MLP neurons of a small language model. Each row is named by its layer, matrix (up: input weights) and neuron, and shows model dimensions 48-111. Each number is 50 + 10 x the weight over its row's rms, rounded and kept within 0 to 99.
After each neuron's rows, "fires on" lists the tokens most often at its 100 highest values on Wikipedia text that the model never trained on.

L5.up1782:50 57 62 49 60 63 61 40 40 65 53 60 39 38 60 39 46 48 48 51 37 64 66 35 55 47 54 42 55 58 47 53 45 40 40 52 48 54 45 47 70 54 63 61 79 52 67 44 42 43 44 60 37 40 55 71 62 46 38 46 60 41 23 55
fires on: "2", "0", "7", "6"

L5.up60:53 62 55 61 58 65 61 80 65 51 54 66 42 53 49 37 47 28 52 52 47 47 52 54 58 46 56 54 34 55 57 62 57 45 37 56 58 63 40 53 56 44 58 33 53 56 45 49 55 75 35 48 38 58 47 47 45 43 48 54 81 59 66 55
fires on: " most", " more", " and", ",", " highly", " too"

L5.up1790:45 62 75 64 54 61 51 56 57 56 50 63 59 61 36 53 46 47 39 66 42 53 38 53 53 42 33 28 52 60 59 29 56 50 60 39 46 63 62 47 61 49 40 48 43 53 50 55 64 49 50 46 43 43 63 45 46 26 51 41 64 38 41 51
fires on: " the", " of", " in", " from", " In", " CCP"

L5.up315:57 58 42 43 48 62 48 48 68 47 41 52 58 55 46 52 50 51 59 46 45 45 40 52 72 51 34 58 62 43 48 48 47 40 53 44 56 41 55 51 62 46 48 46 57 41 45 54 56 67 57 44 49 68 42 47 46 38 50 57 30 55 48 24
fires on: " as", " by", " into"

L5.up1136:50 58 45 46 51 38 38 52 63 55 44 41 28 40 54 49 58 29 44 49 39 40 57 60 50 56 41 54 43 63 53 44 58 38 44 47 28 54 38 54 40 59 46 54 68 62 44 42 57 59 61 40 74 43 38 46 56 43 64 56 45 60 46 57
fires on: " the", " |", " Goodyear"

L5.up502:57 61 55 49 55 60 52 53 41 72 41 53 66 44 51 37 64 47 44 45 43 56 49 42 71 59 69 69 46 60 46 45 46 53 58 44 69 52 72 52 67 37 24 45 48 40 68 59 53 28 56 46 40 33 44 65 55 69 47 56 40 46 53 25
fires on: " and", " who"

L5.up2317:35 62 51 45 50 63 49 48 55 52 55 51 64 43 63 74 33 47 61 47 41 35 56 42 47 46 36 45 48 51 37 57 66 45 47 40 34 47 63 58 41 44 54 58 56 58 51 63 51 60 61 36 22 49 36 43 44 49 68 61 58 53 56 41
fires on: ","

L5.up1807:68 43 66 51 67 55 32 62 53 59 36 55 40 62 30 39 47 36 40 42 46 32 69 67 62 47 42 60 43 51 49 56 46 63 39 58 49 53 50 53 54 48 54 55 54 59 36 63 44 53 43 41 51 48 48 51 39 42 70 47 57 45 42 68
fires on: " more", " most", " an", "An", " Little"

L5.up2396:43 49 30 59 65 35 32 49 46 42 52 53 53 52 54 45 44 42 61 46 39 49 51 45 61 69 49 65 32 45 49 64 37 65 52 53 33 52 48 52 50 60 40 41 45 44 44 61 41 56 62 48 43 69 63 36 55 50 57 43 43 62 54 51
fires on: " of", " to", " by", " for", " with", " from"

L5.up1094:60 53 42 46 54 61 48 38 39 57 45 43 39 58 55 49 53 53 49 74 66 36 49 44 54 69 45 52 42 53 66 56 62 34 44 63 24 42 52 61 64 55 52 59 51 42 38 55 54 57 42 39 59 35 49 55 49 36 38 46 40 37 54 58
fires on: " the"

L5.up197:45 57 43 46 58 39 38 45 74 56 46 40 48 45 50 44 66 54 59 52 42 45 65 49 56 44 38 61 45 51 54 53 42 42 60 49 38 44 65 42 48 58 45 49 50 54 64 31 34 35 73 40 53 55 68 65 48 48 80 38 55 42 56 54
fires on: "==\n", ".\n\n", " ==\n", "===\n", " |\n", " ===\n"

L5.up2410:54 36 48 48 39 58 52 42 33 36 63 50 42 51 50 66 39 59 54 60 51 44 64 51 44 38 40 50 55 56 53 42 31 61 55 46 52 53 30 46 49 50 50 74 51 59 49 54 36 52 52 61 40 44 44 81 49 51 45 55 45 38 55 34
fires on: "1", "2", " v", "5", "0", " MP"

L5.up405:34 65 66 46 59 25 46 55 59 50 45 45 52 57 59 60 70 50 62 54 38 51 41 47 55 71 61 71 49 59 53 57 49 52 53 50 44 38 33 41 47 44 64 41 63 65 45 74 53 42 44 46 49 49 77 50 52 56 42 49 48 48 52 44
fires on: ".", ")", "!"

L5.up1083:53 59 56 70 62 41 42 55 61 53 53 52 35 43 58 45 65 51 40 45 41 35 49 51 51 66 57 38 40 65 72 44 59 46 41 37 43 46 45 46 52 38 54 57 42 45 35 51 68 47 67 41 74 50 56 43 59 48 52 33 46 42 37 28
fires on: " |", " in", " the", " of", ":"

L5.up270:60 60 51 55 46 30 47 43 36 43 50 47 55 39 57 53 47 45 62 62 40 48 51 41 48 56 46 70 60 50 53 43 44 37 57 55 43 51 33 48 65 45 45 34 49 51 40 54 33 43 48 29 45 44 47 35 44 28 58 68 59 48 38 61
fires on: " and", " in", ",", " from", " to", " IV"

L5.up795:51 48 59 53 53 58 56 58 39 51 55 55 51 46 34 54 43 31 40 42 50 57 45 64 54 59 56 55 53 40 57 48 59 41 51 46 45 60 63 40 54 39 56 47 47 64 56 51 58 43 58 38 51 51 59 56 54 41 46 53 54 42 47 38
fires on: " for", ",", " and", " of", " from"

L5.up64:56 44 40 33 48 47 29 60 50 47 47 64 51 34 30 54 43 57 67 24 55 57 43 61 52 32 29 71 54 64 63 58 38 39 44 50 55 33 59 52 56 39 55 63 37 36 38 57 45 57 56 52 47 42 48 41 49 45 59 65 62 43 53 58
fires on: " (", " \"", ".", " O"

L5.up2052:35 46 55 36 49 38 49 32 51 55 68 55 43 59 57 29 69 61 46 68 51 54 46 40 45 41 61 54 40 25 49 44 41 46 67 58 50 47 45 41 52 37 52 55 51 59 51 38 54 43 48 59 46 70 54 39 46 52 40 47 48 52 67 35
fires on: " |", "|", " BRA"

L5.up853:55 50 57 52 44 54 53 55 62 62 63 54 45 69 50 60 38 46 49 42 33 48 34 59 45 34 56 57 44 46 60 45 53 44 68 44 48 59 50 36 56 43 60 42 48 50 67 43 57 44 60 42 57 58 44 42 42 42 57 54 50 42 67 32
fires on: " |", " in", " (", "5", " Championships"

L5.up258:50 41 60 39 59 52 48 56 52 61 42 55 43 43 49 52 68 62 47 33 49 50 63 30 59 47 42 67 67 66 40 49 49 59 42 50 34 41 65 52 55 41 59 51 27 57 70 60 51 57 43 67 63 33 47 54 41 54 62 52 45 58 41 49
fires on: " \"", " (", "==="

L5.up698:46 60 62 40 42 62 66 48 65 51 20 44 72 47 32 39 42 48 40 48 38 48 54 69 54 41 31 57 62 38 52 46 49 53 41 53 56 33 33 38 57 49 61 68 44 40 54 51 32 59 45 38 53 64 29 46 54 57 55 50 56 52 38 35
fires on: " as", " is", " As", " are", " was"

L5.up2459:48 57 50 41 45 60 47 49 56 53 41 51 51 45 36 46 65 44 56 59 50 51 56 43 53 50 50 75 39 33 54 50 39 50 38 55 67 65 58 45 46 48 59 63 57 41 56 45 50 58 49 48 60 45 48 52 50 45 56 52 43 48 63 47
fires on: " the", " his", " –", "'s"

L5.up1468:52 34 42 75 50 53 59 31 48 55 32 50 64 48 57 38 58 52 59 61 44 40 50 40 36 49 56 46 34 56 39 56 46 46 51 45 48 54 42 56 60 54 76 50 59 37 49 33 61 34 40 49 62 45 58 42 61 34 49 42 72 57 47 35
fires on: " in", " |", " on", "born", ":"

L5.up62:60 48 52 60 51 49 53 50 37 54 30 32 44 44 49 48 51 54 54 66 59 55 54 60 38 72 42 50 35 55 44 64 40 49 33 42 47 44 56 50 46 65 41 50 61 49 58 41 50 58 37 45 34 36 57 40 41 41 40 54 66 60 40 76
fires on: " the", "The", "-", " direct", " known"

L5.up1047:54 59 59 32 37 52 54 57 69 66 51 47 61 53 50 37 39 53 33 35 43 52 43 61 59 40 36 67 39 59 62 54 53 45 43 52 61 43 64 42 31 44 60 57 50 51 60 34 42 38 53 38 57 38 41 51 61 64 52 50 74 51 60 34
fires on: ".\n\n", "==\n", " the", " of", " ==\n"

L5.up1675:56 44 46 42 62 68 58 51 38 52 58 54 58 54 46 57 51 65 55 58 58 54 45 49 44 57 51 47 47 58 51 48 51 43 44 53 47 42 64 62 44 44 41 20 68 62 44 72 66 60 41 38 38 36 45 58 54 69 52 45 58 44 52 52
fires on: "2", " Los", " Las", " The", " the", "es"

L5.up1764:54 52 50 32 69 49 34 66 41 46 50 42 54 52 55 35 50 56 63 33 51 60 50 47 57 50 68 38 54 51 46 55 44 45 48 42 71 44 34 47 37 52 43 53 47 39 75 62 55 63 57 45 59 61 40 40 33 45 36 46 57 52 48 54
fires on: ",", "),", ")", " also"

L5.up866:38 64 54 55 60 58 49 51 69 43 40 57 59 47 36 58 51 57 39 53 45 47 46 62 65 65 42 44 53 48 55 57 71 44 49 61 59 47 37 68 52 49 56 68 46 58 38 58 47 33 34 61 42 47 53 54 57 49 54 63 52 63 57 49
fires on: " as", " As", "As", " Reg", ".", " "

L5.up2245:43 47 46 33 45 47 53 58 44 39 52 43 57 65 46 65 41 58 44 37 44 58 43 49 54 53 39 55 55 49 26 61 38 55 60 53 62 37 37 47 55 43 58 52 47 36 56 48 61 54 40 26 53 38 45 56 55 51 29 57 40 53 41 27
fires on: " "

L5.up907:40 74 47 47 70 60 57 51 60 52 30 59 56 54 53 60 63 42 57 49 42 46 31 56 52 54 45 51 60 60 67 53 48 56 49 41 48 72 53 34 52 40 29 58 46 85 50 66 53 48 45 57 48 46 44 45 41 54 69 54 72 27 45 54
fires on: " the", " to", " ", ".", " –"

L5.up1703:58 59 54 49 64 41 50 55 45 56 56 34 71 40 52 43 45 39 48 48 51 41 32 47 65 73 54 51 52 47 31 54 49 40 60 36 47 55 39 36 44 46 46 53 50 55 40 55 56 50 52 56 57 43 54 42 51 43 49 47 62 39 46 44
fires on: ",", " it", " It", ")", " \""

L5.up1469:61 61 31 35 65 41 60 62 58 54 46 44 45 42 45 47 58 44 70 55 63 48 55 46 62 60 51 46 53 42 47 50 55 43 41 50 41 58 45 42 52 51 52 38 45 40 61 59 51 55 46 52 41 37 59 52 39 39 46 45 55 55 51 41
fires on: " the", " same", " be", " that"

L5.up1278:41 58 57 44 62 60 31 42 58 38 53 63 49 36 34 60 41 43 53 55 43 38 37 59 59 42 48 66 53 43 59 33 45 53 49 51 50 49 58 32 51 49 34 39 58 55 43 48 34 30 46 59 66 67 61 50 47 50 37 64 41 39 56 55
fires on: " |", " from", "|"

L5.up2482:32 51 60 54 63 61 42 50 55 63 65 66 53 31 55 54 43 49 63 34 37 50 46 36 55 42 36 62 58 20 42 29 44 60 46 54 60 50 54 43 43 54 54 61 50 67 50 57 63 48 45 44 38 39 43 44 42 49 54 56 56 61 55 44
fires on: " |", ",", "|", ";", " to", "7"

L5.up205:41 52 41 44 57 54 55 56 59 61 30 68 50 43 43 42 47 42 34 48 32 46 42 59 48 54 57 60 45 53 51 55 47 66 50 51 48 50 54 52 27 62 46 50 43 46 57 52 56 57 37 45 43 40 60 32 60 40 36 28 78 49 60 37
fires on: " the", " his", "F", " its"

L5.up162:40 41 45 49 71 58 58 42 64 56 55 60 62 46 38 35 62 39 54 56 66 59 55 61 43 46 61 44 56 35 49 57 50 43 73 43 53 46 71 62 67 53 44 71 46 59 37 56 60 38 33 51 45 48 42 36 50 59 70 51 57 53 51 60
fires on: "|", " from", " to", " |", " and", ","

L5.up2480:48 58 41 48 80 61 75 57 78 64 54 49 43 49 38 47 41 55 35 72 52 56 61 54 56 41 54 28 60 46 52 58 58 52 34 54 50 68 46 60 65 56 45 45 24 53 55 49 63 46 48 46 50 42 58 48 55 40 29 31 51 37 50 72
fires on: " |", " the", "The", "th", ":"

L5.up1180:44 50 45 55 37 75 56 49 68 45 44 61 56 55 48 47 58 48 62 54 54 65 62 42 47 46 35 54 42 60 38 42 39 60 43 52 47 62 41 63 30 47 47 49 62 45 57 42 57 49 50 47 45 52 55 40 39 36 48 28 55 51 55 72
fires on: " his", " the", " and", " for", " most"